From a checkpoint of a small transformer trained on Wikipedia: 4 heads of 64, biases.
MLP neurons of a small language model. Each row is named by its layer, matrix (up: input weights) and neuron, and shows model dimensions 64-159. Each number is 128 + 24 x the weight over its row's rms, rounded and kept within 0 to 255.
After each neuron's rows, "fires after" lists the tokens most often just before its 100 highest values on Wikipedia text that the model never trained on. A number after a token or word is its count.

L2.up303 [169 120 114 118 143 140 148 125 133 121 131 122 128 139 131 139 143 153 189 132 130 100 132 130  90 109 118 115 119 124 102 119 139 110 139 137  98 143 127 147 130  70  89 107 163  76 154 149 117 130 106 150 103 114 114 125 101 110 127  98 129 126 128 135 129 148 162 122 122 172 141  92 114 129  99 130 137 158 120  61 126 109 115 129 139 135 161 116 149 152 129 139 149 140 127 121]
fires after: "it" 27, "w" 13, " w" 11, " W" 7, "ort" 5, "ff" 5

L3.up77 [145 111 143 103 136 113 118 167 116 120 127 136 149 101 156 129 123 124 167 143 131 131 102 102 101 140 134 137 139 121 131 151 127 125 106 106 158  84 104 124  78 101 171 131 165 178 126 122 122  90 127 122 131  67 111 116 124 138 144 110 161 148 117 114 136 125 134  95 112 137 136 148  92 121 119 138 135 161 116 110 117 162  81 129 140 126 109 139 124 113 128 134 143 121 130  91]
fires after: "ign" 11, "am" 9, " s" 9, " w" 9, " n" 8, "om" 7

L9.up798 [105 140 153 112 136 127 174  91 120 121  91  97  63 118 117 121 139 132 107 146 126 136 162 125 143  85 135 138 146 182 124  96 177 109 123 124 129 126  73 101 130 161 111 129 148 168 137 131  87  86 150 181 157 116 109 126 137 111 149 111  75 115 131 126 138 155 204 145 142 121 138 108 152  75 110 194 126 116  94 124 109 120 119 139 130 120 131 156 113 135 159 157  93 127 141 120]
fires after: "og" 15, " tr" 14, "ur" 8, "b" 7, "d" 7, "r" 6

L13.up523 [129 130 134 100  97 158 131 112  69 135 136 128 131 150  98 129 111  99 103 100 147 110 122 127  99 126  71  90 129 136  84 117 137  91 116 144 158 142 122  98 137 133 134 142 160 168 103 158 101 112 122 109 158 120 178 176 155 139 137 118 153 159 177 130 117 133 131 155 101 137 188 147 126 137 137 140 157 135  70 108 139 125 114 127 115 143 131  67 115 113 187 154 148 107 118 122]
fires after: " J" 18, " S" 17, " W" 11, " s" 7, " P" 6, " ex" 6

L9.up687 [136 109 146  77 125 120 150 111  99 148 147 100 107 129 112 120 138 155 146 132 145 108 146  90 135 122 120 115 146 178  83  99  98 110 133 162 176 101 128 117 138 124 143 123 144 157 122 160 124 118 100 179 132 163 163 123 147 112 119 143 139 131 136 102 143 118 160 109 105 137 132 132 116 141 125 187 129 138 105 105 141 121 103 117 133 165 126 101 131 130 186 161 171  82 132 134]
fires after: " b" 20, " s" 19, " S" 12, "r" 5, " t" 4

L3.up847 [155 141 143 132 107 119 120 105 176 138 153 104 123 137  96 110 113 111 172 144  97 162  94 115 129 143  88 105 124 136 135 102 132 119 146 122 128 124  97 129 107 152 108 140 129 123  99  88 135  96 109 145 175  84 126 160 135 152 122 146 147  89 163 108 126 136 130 118 106 136 112 134  91 122  94 126 109 116  95 148 140 100 110 116 152 129 134 119 131  99 157 116 129 110 137 103]
fires after: " m" 13, " Sp" 11, "u" 9, "om" 8, "p" 7, " sp" 7

L11.up1016 [129 122 157 160 122 126 141 123  96 154  98 111  68 123 132 137 139 125  71 127 105 101 161 118 156  96  98  94  79 136 129 158 126 150 155 128 117 110 143 133 131 115 173 130 152 123  79 115 105 109 155 136 103 125 129 174 138 133  65 105 168  92 120 121 145  91 155 110  97 104 107 150 135 146 121 131 139 122 131 129  76 142 126 146 141 141 138 123 143 170 125 165 140 137 110  98]
fires after: " d" 31, " D" 14, " s" 12, " pro" 8, " and" 6, " Pro" 5

L2.up165 [161 143  94 152 166 155 117 135 145 121 126 100 115 104 145 101 120 113 130 138  71 135 151 117 105 143 120 114 118 121 107 145 123 150  70 130 138 124 105 104 111 113 125  91 102 104 153 107 114  98  87 158 108 114 146 139 146 147 171 154  89 155 107 116 120 133 141  87  93 121 177 138 119 133 107 153 127 138 116 127 123 114 100 133 132 178 171  93 146 189 122 128 139 136 156 108]
fires after: "." 24, "," 24, " (" 9, "-" 8, " |" 7, " d" 5

L3.up865 [135 141 113 127  89 155 121 136 130 110  89 109 124 128 111 134 144 152  82 153 147 112 145  93 159 114 133 140 105 134 112  92 160 108 129 124 132 124 128 148 112 111  84 135 128 116 111 126 135 130 126 121 145 127 121 157 159 147 125  88 136 110 138  98  84 130 141 131 123 117 120 144 156 116 130 156 129 162 102 110  81  72 131 144 129 128 142 147 116 129 163  92 142  89 131 142]
fires after: " A" 28, " a" 16, "c" 9, "z" 7, " an" 6, "A" 6

L9.up312 [148 146 132 120 193 135 136 168 153 133  97 132  90 142 138 114 149 146 155 128 113 152 100  94 159 116 134 102  77 149 136 136  63 142 137 134 142  69 121  81 100 139 134 106 144 114 100 123 126 105  98 144 123 129  93 129 144 140 144 113 112 138 171 129 107 142 105 122 121 145 156 106 132  92 107 104 107 145 105 106 113 168 110 133 161 137  77 127 137 145 126 142 167 141 121 106]
fires after: "." 24, "," 16, " N" 9, " \"" 5, " m" 4, "m" 4

L3.up472 [109  89 143 130 122 132 136 103 105  93 113 119  91 120 174 116 147 106 132 150 127 122 138 142 129  93 133 105 185 172  77 141 102 137 117 139 122 143  86 143 142  92 136 107 178 137 119  82 102  97 117 129  89 117  98 134 110 125 138 177 131 106 162 156 128 120 148  88 138 137 189 110 100 128 130 125 185 158 130  81 106 122 120 131 126 154  82 121 100 181 133 102 135 145 147 134]
fires after: " R" 26, " r" 17, " re" 12, " con" 11, "R" 6, "c" 6

L2.up174 [134 135 170 113 192 166 165 141 113 125 143  45 122 108 127 172 144 113 143 129  95 126 196 118 132 143 137 164 160 134 118 101 135 151  91 127 172  99 113 108 118  89 132 133 123 100 146 146 101 134 100 130  89 124 121 136 147 137 139 142  88 138 122 133 163 139 117 150  90 106 128 124 111 138 126 137 146 160 107 112  80 108 137 111 142 151 135 121 161 157 130 108 145 172 143 145]
fires after: "-" 42, "." 35, "u" 6, "w" 4, "{" 4

L11.up426 [ 75 176 150 128 144  96 167 117 141 135 116 148 129  89  77 138 120 122 103 162 138 138 165 138 173 145 120 130 139 141  99 112 111 107 132 128 110 141 133 113 109 130  98 137 105 142 138 161 113 121 154 130 141  96 172 159 144 149 132 126 141 108 153 120 164 142 129  94  98  92 159 143 125 120 100 151 168 149 115 127 137 150 147 113 113 118 125 162 174 165 149 142 107 156  95  94]
fires after: " o" 25, " p" 13, " O" 9, "ep" 7, " m" 7, " an" 5

L3.up525 [132 109 174  89 131 140 113 147 115 155  85 109 131  73 157 127 143 107 125 140  96 156 100 124 137  96  88 136 145 132 104 151  76 133  91 133 131 135  78 162 158 108 161 109 158 142 142 140 127  96 109 161  72 120 126 122 134 147 127  75 162 125 169 128 151 111  94  85  97 121 173 137  40 125 137 122 162 167 125 107 122 149  58 123 115 131 124 100 115 168 159 128 140 140 155  69]
fires after: " C" 23, " U" 14, "-" 11, " " 11, " I" 7, "ar" 5

L2.up316 [130 139 137 123 141 122 129 159  91  90 131 138  80  93 113 130 125 116 113 129  77 111 137 157 140 126 140 155 136 177 123 114 180 141 134 127 139 145 106 148  73 133 106 114 120 174  97 106  68  99 104 171 108 125 122  95 130 134 133 159 113  85 139  80 115 174 164 120 126 149 132 109 145 150 117 127 102 171 127 113  96 125 123 118 118 131 135 119 123  99 153 145 108 119 163 140]
fires after: "l" 33, "b" 13, "u" 11, "il" 9, "z" 6, "c" 5

L11.up479 [142 177 153 118 103 129 129 133 102 103  95 107 156 131  91 127 118 151 135 151 116 148 120 147 149 118 104 146 134 118  74 110 121 126 175 115 120 161 126  81 110 140 148 114 120 144 106 124 110  89 116 154 163 134 156 171 122 141 140  84 132 115 121  90 126 181 106  91 112 187 121 115 144 154 134 155 132 157 159 138 174 143 126 137 112 141 150 149  70 152 208 120 132 104 138 109]
fires after: "i" 17, "r" 9, "en" 8, "u" 7, "c" 6, "t" 6

L2.up555 [157 124 157 131 135 154 112 125 125 115 145  99 135 110 136 141 164 129 124 142  88 112 132 141 114 150  94 177 167 138  83 140 120  98 123  91 166 131  81  91  93 118 154 102  84 131  98 156 103 137  95 125  76  98 149 136 134 103 125 138 104 101  89 139 140 139 167 159 108 134 165 101 129 139 132 115 124 147 111 139 164 130  97 100 151 167 139  93 113 146 156 114 149 139 167 151]
fires after: "." 33, " s" 10, " St" 10, " S" 5, "c" 5

L3.up466 [158 117 150 115 135 133 108 107 105 117 132 119 135  98 139 130 148 122  97 122 120 124 126 158 155 112 126  98 146 140 104 126 158 135 135 120 136 134  77 179  82 158  76  78 120 162  96  65 136 113 121 106  90 110 110 128 157 121 105 144  96  95 144 121 152 112 117 139 136 108 136 129 143 148  85 180 144 136 108 123 124 122  96  96 123 131 117 168 136 146 118  96 120 187 128 114]
fires after: " l" 27, " f" 12, " c" 8, " b" 5, " al" 5, "ec" 5

L15.up396 [101 174 146 117 110 111 127 146 146  83 165 123 119 113 106 102  90 126 139 168 131 147 113 117 141  71 145 115 121 169 133 125 142 130 137 123 137 138 139  92 113 128 118 128 127 137 126 120 113  95 152 130 177 115 127 134 178 174  94 134 175 115 143 116 167 137 161 115  89 145  98  77 142 135 114 105 171 174 143 174 123 144 123 106 119 138 121 101 104 117 148 123 113 112 124 115]
fires after: " " 27, " m" 14, "r" 10, "c" 4, "u" 4, "is" 4

L13.up146 [ 98 104 174  91 157 161 122 115 129 128 109 100 123  90 130 141 109 120 143 180 165 128 124 143 150 121  71  89 113 121 148 119 152  96 128 115 172 128 117 129  70 154 153 137 160 123 129 125 120  80 123 129 122 109 140 128 119 154 104 109 153 120 106 104 168 165 138 102 121 167 169 144 143 131 128 139 154 151 102 155  89 141 121  98 108 155 109 132 117 111 132 104 146 120 121 108]
fires after: " s" 24, " r" 16, " R" 9, "om" 5

L2.up950 [115 125 129 126  97 115  94 147 161 159 124 111 152 151 130 110 154 134 157 126 171 125 164 165 156 104 112  63 108 149 133 139 121 123 105 159 138  99 142 131  96  94 131 101 111 132 103 159 115 116 166 145 123 137 131 174 171 104  98 169 143 113 114 138 122  93 138 121 132  73 144 130 131  89 145 161 192 138 135 132 122 167 152 128 122 167 153 123 124 181 110 139 102 136 134 127]
fires after: " l" 19, " the" 11, " d" 11, " D" 8, " in" 8

L3.up333 [150  85 107 124 109 116 153 177 149  74 134 103 114 135 137 130 133 142 132 129  66 108 176 104 134 129 127 120 131 158 100 124 124 124 159 137 135  77 108 132 118 121  79 128 102  93 136 129 122 138 104 158 113 103 162 104 109 107 131 113 101 129 112 102 104 145 132 127 122 158 140 108 121  85  99 171 182 137 115 136 146 118 129 124 129 107 159  80 137 125 138 141 141 116 151 153]
fires after: " sp" 16, "o" 11, " w" 10, "c" 8, "w" 7

L9.up997 [106 155 144 156 124 109 123  77 118 140 110  83 107 116 116 135 133 137 137 139 135 174 137 175  95 113  83 105 148 131 135 118 149 122 110 144 129  82  92 140 125 168  85 135 131 154 129 128 102 114 104 130  76 162 122 143 113 130 130 147 109 131 137 140 136 137 136 117 108 118 126 133 107 117 137 149 154 121 140 167 111 107 112 147 117 141 116 134 148 122 130 176 101 135 155 141]
fires after: " the" 25, " l" 12, "l" 6, "m" 5, "al" 5

L2.up889 [ 93 162 114 124 103 169 126 111 130  78 136 136 116 133  92 145 124 132 138 144 117 115 108  87  98 117 126 106 128 135 119 123 157 110 151 121 135 158 130 123 140 111 142  93 106 167  95 113 128 120  92 135 141 111 102 122 166 120 170 130 122 121  84 125  99 109 124 142 125 121 134 129 108 132  95 135  95 105 130 148 152 117 133 106 121 137  94 136 113 128 136 125 124 191 162 205]
fires after: "og" 29, "g" 21, "iv" 12, "ov" 8, "ic" 7

L13.up683 [103 165 134 128 126 134 135 129 136 177  84 126  96 128  73  85 142 143  84  98 130 128 149 117 143  90  73 131 121 132 148 124 166 142  80  96 112 107 122 141 129 130 110 178 161 109  93 102 120 130 101 121 167 141 138 121 119 116  93 116 151 151 135 102 115 150 149 118 125 162 102 122 122 137  90 134 118 141 132 177  85 172 134 147 115 189 147 100  95 126 119 162 166 104 116 131]
fires after: " m" 30, " M" 10, "-" 8, " The" 5, "he" 5

L9.up131 [158 142 142  83 180 126 128 143 101 147 125 121 142 122 168 142 158 132 121 120 129 149  99 109 142 159 117  98 125 133 106 124 155 172 134 113 152 132  82 151 115 138 150 127 120 138  99  91 142  45  80 162 131 129 151 120 117 128 130 102 136 148 141 103 115 118 111 100 114 190 113 133 120 132  67 123 125 135 128 120 133 146 102 129 130 149 127 143 140 194 128 142 159 157 141  95]
fires after: "19" 40, "20" 15, "18" 6, "y" 5, " G" 5

L11.up891 [181 101 120  95 139 119 174 129 124 106 164  92  89  76 147 136 150 121 126 164 128  84 105 161 167 120  94 101 145 105 135 128 126 128 137 111 139 120 105 123 115 125 164 114 110 113 156 148 112  88 119 155 135 123 188 138 140 151 145 137 150 137 121 103 155 188 111 120  54 127 153 105 131 148 133 144 163 169 121 119 108 130 112 111 105 128  89 120 141 141 109 127 108 160 162 166]
fires after: " s" 28, "and" 7, " H" 6, " C" 5, " R" 5

L2.up940 [124 122 180 137 105 109 111 159 158 114 136 156 135 130  84 132 136 150 160 166 132 158 169 150  91 131  66 102 139 130 138 152 150 109 100 128  87 133 111 163  89 127 104 144 143 143 168 110 130 107 106 143 142  96 131  84  94 103 134  86 161  94 190 112 130  98 150 134 125 142 118 137  96 144  80 119 138 110 107 128 140 148 116 120 131  99 132 118 134 105 138 128 153 110 150 145]
fires after: " e" 22, " n" 11, "e" 8, " An" 8, "on" 7, " O" 7

L2.up741 [133 142  98  99 155 157 155  86  97 107 130 126 146 102 144 133 153 119 147 130 118 119 154 130  83 142 133  97 197 152 112 134 138  78 101 118 116 102  89 117 117 136 141 131 180 144 125 118 120 137 133 149 108  93 121 112  71 140 112 156 139  89 142 116 152 107 133 109 122 112 183  78 109 133 101 150 136 151  87 110  93 114 125 121 151 142 113  79  97 138 144 166  75 148 135  92]
fires after: "b" 33, "r" 8, "w" 8, " over" 6, " New" 6

L9.up812 [118 136 151 122  77 150 101 143 117 124 126 100 110 154 124 149 151 118 129 120 150 115 144 140 151  88 100 128 156 123 147  95 138 129 107  92  86 105 108 138  86 165 122  99 127 116 116 113  88  78 101 142 149 131 170 104  91 172 105 110  79 124 207 106 158  74 138 107 145 123 114 119 138 140 111 112 152 126 112 112 132 138  83 140 112 161 107 115 145 124 106 135 157 157 162 133]
fires after: "over" 16, "o" 15, "on" 8, "st" 7, "e" 5, "ss" 5

L2.up246 [100 116 143 105 170 145 115 166  92 153 127  93  84 109 140 193 135 124 122 129 165 127 149 156 147 116 142 105 114 137 122  93 144 138 175 133 141 155 131 135  82 108 118 116 130 127  94 113 113 111  84 120 126 102 105 131 112 100  70 152 104 108 193 121 121 146 120 131 135 113 162 144 122 165 118 159 155 139  96 126 112 144 143 118 148 107 108 129 161 159 128 153 122 131 151 141]
fires after: "r" 14, " L" 11, "am" 10, " H" 6, "ol" 6, " l" 6

L3.up320 [121 174 120  97 133 155  68 116 126 147 130 101 132 141 122  98 150 106 133 132 151 132 136 119 100 133 134  97 138 170 125 127 198 112 114 108  70 115 123 110 129 103  93 131 130 162 101 139 113 106 102 146 156 139  92 138 118 147 125 114 117 114 102 122  75 140 130 138 127  90 165 131  81 131 100 148 136 140 128 166 130 108 129 130 101 163 160 122 120 213 176 122 124 135 137 142]
fires after: "ran" 11, "z" 10, " A" 10, "mer" 9, "g" 8, "ic" 5

L9.up581 [115 114 106 149 100 131 114 173 150 162 103 120 102 164 108 117 131 147  84 140 160 105 122 157 135 113 103 139  63 138 100  95 146 173 146 138  73 122 117  94 146 146  93 118 111 121 145 137 120 126 147 136 121 147 108 130 166 151  79 137 134 149 153  87  39 125 142 116 164 101 121 136 116 121  96 171 136 143 163 158 112 132 124  86 115 123 109 113 133  90 146 129 142  71 143  80]
fires after: " a" 16, " A" 11, "e" 11, " E" 11, "ch" 5, " The" 5

L9.up461 [170 139 102 141 119 150 118 127  88 137 138 109  99 142 147 165 131 125  75 148 107 102 121 116 113 106 144 139 123 134 107 130 105  94 180 130 139 123 107 126  89 138 132 123 137 146 172 137  99 149 114 161 102 160 107  98 156 133 146 161 131  98 120 125  97 146 161 135 152 149 121 121 133 119 148 127 141 135 133 106 158  97  81 117  43 139 107 127 122 112 122 106 149 140 130  96]
fires after: "er" 23, "b" 12, "." 7, "ist" 6, "is" 5

L9.up819 [107 137 127 132 143 116 126 158 123 117 141 137 118  82 123 150 109  81 152 155 123 112 139 149 144 108  67 125 115 136  92 132 136 103 105 112 105 144  94 106 131 144 118 117 106 127 135 150 117 140 114 133 106  81 114 149 135 143 135 126 129 111 131 140 135 130 144 121 129 142 104 172  73 134 119 162 191 139 129 133 109 118 107 133 113 169 143 154 146 192 121 130 135 135 112  60]
fires after: " O" 34, "-" 19, " o" 10, " D" 7, " " 5, " A" 4

L2.up401 [139 145 134 148 153 153 139 118 145 132 118  89 147 116 113 129 133  93 110 152  91 117 170 125  91 106 177 107 199 145  96 127 127  89 111 139 120 124  91 135 102 123 104 118 113 173 167  82  89  92 141 135  68  92 159  87 119 107 137 178 175 130 149 135 130 147 154 113  95 161 149  96  92  96 123 135 188 157 134 115 115 134 144 140 116 143 128 117 121 124 135  99 127 111 147 128]
fires after: "w" 18, "b" 18, "r" 14, "B" 9, "c" 8, "pr" 7

L2.up941 [148 123 107 129 141 187 149 150  95 114 106 124  82  97 132 135 140  80 140 123  80 103 114  98  96 159  74  93 136 130 120 100 150  76 169 118  93 136 103 127 116 116 135 128 154 170 141 109 110 136  59 177 106 155 107 134  98 160 179 140 107 128 122 138 134 157 156 122  81 140 149 100 100 118 104 127  97 146 101 130 118  83 111 112 125 101 132 117 118 108 127 146 111 137 129 140]
fires after: "iv" 27, "g" 23, "v" 10, " g" 7, "ot" 7, "w" 6

L2.up133 [113 122 102 128 107 159 145 126 150 113 127 119 153  97 140 115 168 101 144 143 109 140 144 130 104 111 118 147 185 134 146 142 109 130 115 117 141 163  85 141 100 107 122 122 122 141 101  88 122 151 100 188 122 138 151  72 133 112 109 166 177 117 159 103 163 127 140 137  81 113 165  58 137 136 115 136 195 138 127 130 129 126 141 116 131 154 126  90 140 150 126 147 143 117 141 101]
fires after: "c" 43, "re" 25, "r" 6, "o" 5

L3.up629 [118 124 156 111 147 112 126 138 133 105 152 138 146  91 118 121 133 138 137 134  87 118 156 132 141 160 120 114 168 137 108 117 161 102 112 118 145 100 141 145 107 111  94  78 150 185 116 111 124  85 115 157 121 119 163 117  89  97 148 137 125 110 163 116 131 105 165 157  81 145 127 105 141 122 119 134 130 121 116 136 160 139  96  88 132 110 109 115 105 133 164 150 116  99 144 165]
fires after: " b" 19, " t" 19, "ra" 11, " s" 9, " ro" 6, "ur" 6

L11.up323 [108 110 139 102 176 142 125 127 101 136  89 105 137 120 122 140 162  92 120 147 154 129 114 132 179 112 109 136 148 119  98 155 128 161  59 145 120 105 122 127 155 133 115 134 143 189 128 113 127 125  90 187 123 138 100 128 134 111 112 116 142 101 149 113  89 150 137  90 106 123 166 149  86 115  88 121 111 162 112 124 159 141  98 110  95 183 145  99 132 131 142 140 125  82 145 147]
fires after: "-" 20, " P" 8, " E" 7, " W" 6, " M" 5, "c" 5

L9.up429 [167 118  99 140 108 112 125 101 106 139 126 127 131 109 171 149 105 161 133 140 155  98 186 161 113 131 141  58  75 170 132 115 143 146 123 102  99 124 124 176 101 159 112  99 154 139 155 128 113 117 146 136 115 113 106  95 124 165  69 118 111  72 131 131 125 144 168 116 121 128 159 130 136 113  91 179 150 133 126 142 105 148 125  97  99 139 120 145 180 151 101 116  82 148 124 120]
fires after: " l" 22, " b" 10, " e" 10, " con" 8, "ar" 5, " p" 5

L2.up376 [106 138 128 108 135 153 131 155 127 124 158 110 154 136 126 139 137 157 129 162  86 123 149 154 129 132 137 102 146 151  90  85 167 119 117  91 141 102 100 141 112 103 158  93 104 144  84 140 109 113 100 134 139 125 128  93  88 153 110 116  96 119 113 130 128 152 134  96  89 119 151 132 107 131 118 125 123 112 109 139 136 144 122 136 123 156 117 126  95 136 139 120 145 164 121 111]
fires after: "g" 30, "." 18, "en" 11, "c" 7

L13.up64 [148 145 158 107 119 102 131 121 158 154 140 133 125  97  73 176 136 104 143 153 163 149 163 121 101 104  98 139 121 152 131 141 155 156  57  89  92 156 127 122 117 147 124 163 131 177  95  94 149 118  86 122 143 119 100 100 161 149  95 114 139 127 138 109 135 158 138 104 145 158  85 143 127 143 122  97 127 160 129 132 113 125  66  96 119 151 129 146 131  90 133 137 106 152 141 135]
fires after: " m" 21, "ed" 8, " M" 8, " J" 7, "ic" 6

L3.up366 [113 121 158 102 141 107 111 148  99 154 125 110 131  54 124 127 141 170 170 130  64 116 126 160 121 139 119  92 148 142  87 127 127 150 145 109 115 104  97 145 117 125 160  66 114 108  98 109 107  81 116 143 113 119 178 138  85  82 138 111 156 121 121 124 143 102 113 184 105 155 123 121 143 156 121 135 141 126 121  98 131 150  99 115 128  96 107  95 145 147 144 145 115 139 166 119]
fires after: " sh" 14, " st" 13, " ro" 10, "t" 8, " t" 7, "ight" 5

L11.up1015 [119 161 118 120 151 113 170 121 126 136 135  99  70 125 110 118 158 130  93 175 110 165 149 132 136 119 113 122 152 133 134 114 132  91 163 125 131 134 117 164  79 169 122 127 124 207 168  96 104 128 117 179 121 125 159 134 113 127 153 128 121 138 152 142  84 153 175 111 112 146 120 154 144 127  96 152 158 123 118 154 107 118 165 161 146 103 119 135 130  95 136 136 115 113 135 156]
fires after: " l" 12, "b" 10, " b" 8, "l" 8, "r" 7, " d" 6

L11.up142 [132 125 155 120 162 122 117 126 130 144 121 141 116 147 139 171 168 120 154 125 151  66 155 130 161 138 130 102 109 130 101 136 119 119 120 140 158 121 140 111 144 144 132 154 169 157 154 137 125 123 123 120  85  74  84 172 155 124 108 146 125 131 112 140 124 112 127 118 110 117 158  90  74 104 139 164 125 165  93 135 171 158  95  84 110 139 130 105 146 144 138 141 130 127 107 115]
fires after: " M" 14, "|" 12, "," 11, " P" 7, " con" 6

L11.up75 [157 117 133 135  76 154 117  97 117 159 108 128 118 135 159 126  94 100 142 155 167 104 114 133 151 133 148 132 116 138 110 145 150 118 113 110  88 128 106 140 144 109 173 117 151 136 157 114 123 120 102 124  91 159 116 110 122 105 130 119 119 152 173 120 155 159 142 119 143 160 165 127  71 140  77 133 131 144  90 135  96 170  91 107 102 146 113 121  89 111 163 139 113 117 163 114]
fires after: " N" 14, "-" 14, " I" 11, "|" 11, " T" 4

L11.up800 [102 140 137 100 102 111 119  99 115 134 122  94  84 150 136 118 150 106 169 133 139 118 181  95 113  95 131 154 146 151 129 107 141 138  81 103 122 176 135  89 115 133 100 150 183 149 106 169 116  88  95 124 127 122 124 139 166 156 106 183 139 115 138 131 149 114 122 121 145 105 148 105 111 124 141 133 122 182 120 131 126 168 112 110 104 144 128  89 104 113 161 146 163 100 149 125]
fires after: " m" 24, " M" 21, "m" 5, "a" 5

L11.up739 [123 119 102 155 112 101 192  93 121 121 100 132 101 161 136 123 112 130 109 147 133 122 126 187  82 138 160 102 119 159 108 150 136 155 150 132  95 134 115 184 148 177  85 145 171 150 141 122  98 101 145 135  95 120 113 160 133 128 134 139 144 121 181 150 108 126 123 127  88 196 180 107 148  95 126 144 124 142 121 107 108 137 131  78  96 135 109 127 163 119 113 107  77 140 131 121]
fires after: " r" 17, "iv" 15, " R" 12, "p" 7

L9.up222 [121 143 166 144  97 128 160 104 138 130  94 128 132 122 124  83 118 115 116 128 110 152 166 119 134  93 121 113 165 144 115 146 124  99  74 120 115 106  88 131 120  99 107 153 110 184 138 110  78  92 172 115 104 131 132  93 134 152 129 124 145 132 169 153 129 123 182 106 111 123 150 123 143 133 136 132 173 127  73  93 120  85  98 130  93 166 105 106 109 144 149  84  92 135 125 106]
fires after: "in" 14, "pr" 12, "l" 9, "r" 7, " pr" 7, "ang" 7

L2.up814 [150 135 135  72 151 149 150 114 130 143 107 112 128 117 128 156 129 129 159 141  97 130 149 128 117 131 125 132 178 122  77 109 108 125 141 134 142 135  83 113 129 112 100  90 134  83 121 131 121 139 111 150 126  84 110 158 114 131 129 134 144 141 110 125 136 159 149 105 137  86 147  97  67 114 117 142 134 158 135  99 117 117 105 116 131 189 153 107 159 170 113 195 118 105 154 120]
fires after: "," 28, " and" 27, "." 6, "ity" 5, "ies" 5

L14.up574 [102 136 150 127 120 143 121 106 134 145  88 122  94 122 126 142 128 159  93 131 151 106 135 110 119 123 158 148 130 154 148 116 142 114 127 125 127  88 108 147 103  99 136 136 172 150 151 162 122 137  98 109 137 142 101 149 158 109  83 132  84 124 155  92  94 140 156 148 145 143 176 107 134 132 106 135 124 186 103 124 129 104  86 144  97 119 110 129 113  86 117 119 166 120 107 120]
fires after: " a" 19, " A" 10, " E" 8, " Ar" 6, " is" 5, "o" 5

L2.up567 [ 97 160  98 125 153 122 158 136 133 136  76 139  97 141 104 156 143 139 118 142 140 133 164  98  99 155 108 127 170 181 102  97 129 163 132 133 105 137 113 112  69 115 135 102 132 124 129 104 122 119 142 195 126 109 151 143 115  82 120 135 167 143 164  73 118 138 178 120 115 160 125 156 126 126 124 109 112 114 110 122 151 122 131  90 102 110 118  79 107 166 148 153 138  79 142 160]
fires after: " or" 18, " t" 11, "te" 11, "y" 5, " w" 5

L2.up644 [146 138 125 130 155 136 179 150 144 134 168 118 139 130 127 110 117 139 163 133  96 104 137 127 145 125  96 135 179 145 129 166 107 126 104 125 104 117 112 102 141 106  83  97 116  87 140 137 133 122  44 164 163 134 170 127 114 117 125 107 137 139 171 113 147 112 138 126  94 183 138 120 109 103 110 190 146 135 106 111  93 133 113 141 135 137 104  94 126 117 141 141 152 109 116  92]
fires after: "w" 27, " w" 21, " W" 11, "es" 7, "rit" 7, "." 5

L3.up871 [ 95  76 109 108 134 151 117 136 134 125 122 123 107  82 100 141 137 112 142 132 145 138 123 154 139 153 138 139 102 123 172 118 146 114 117 132 111 137 121 131 113 130 119 136 100 105 128 113 106 124 124 120 155 104 120 170 167 157 132 119  99 137 148  98 142 119 153  94 146 119 104 132  97 126 107 184 152 165 121 122 182 145 109 150 128 151 152 134 154 135 129 121 151 130 125 106]
fires after: "A" 23, "x" 11, " P" 11, " A" 8

L16.up503 [139 159  92 142 163 148 162 101 129 171  66 110 101 119 152 115 129 155  99 163 134 107 129 155 163  89 157 105 103 137 116 151 101 158 151 153 145 134 132 100 151 116 129 117 126  94 178 129 127 139 146 143  93 122 116 154 134 142 129 177 139 102 137 120 178  90 130  73  88 110 132 171 155 105 145 151 115 168 109 146 106 180 125 100 183 138 113 131 137 130 134 152 112 127 157 127]
fires after: "," 24, " " 14, "7" 10, "0" 9, "6" 9, "9" 5

L13.up968 [159 163  88 159 119 112 163 138 102 134 101 131 129 129 107 133 134 183 112 156 114 103 128 107 126 151 169  70 104 133  96 128  87 114 108 157 155 127 128 136 132 141 161 117 124 117 128 102 134  99 129 152 137 126 138 133 114 126 175 139 126 134 158  95 145 117  84  78  94 192 137 143 138 108  77  89 117 146  92 139 143 137 167  81 145 137 119 145 120 121 139 120 175 162 131 107]
fires after: "19" 24, "20" 11, "18" 8, "." 7, "," 6, " " 5

L3.up355 [137 100 125  93 130 123 164 159 114 107 119 105 138 131  94 118 156 161 134 109 144 104 124 129 123 141 128 126  86 138 128 106 142 123  85 108  78 121 112 140  78  79 111 129 120 108 108 104 121 128 139 123 142 102 157 155 117 100 134 145 180 145 156 111 104 115 166 171  76 155 173 142 129 128 123 117 133 163  99 128 120 132  98 126 137 135 160 124 102 124 135 174 158  96 146  95]
fires after: " s" 32, " S" 23, "S" 16, " se" 10

L11.up456 [104 135 149 108 130  92  92 138 136  96 136 113 159 122 123 135 106 115 102 150 130 146 105 119 121 128 145 140 102 145 156 110 162 144  64 146 119 138 106 110 107 170 151 135 114 145 135  98 108 149 105 123 134 111 102 136 162 144  80 163 162  99 115 143 159 132 147 143 117 141 132 122 105  61  96 184 146 133  67 191  96 165 132 128 135 182 130 112 124 152 146 134 142 126 115 153]
fires after: "oc" 16, " M" 16, "am" 10, " m" 9, " " 6, "ons" 5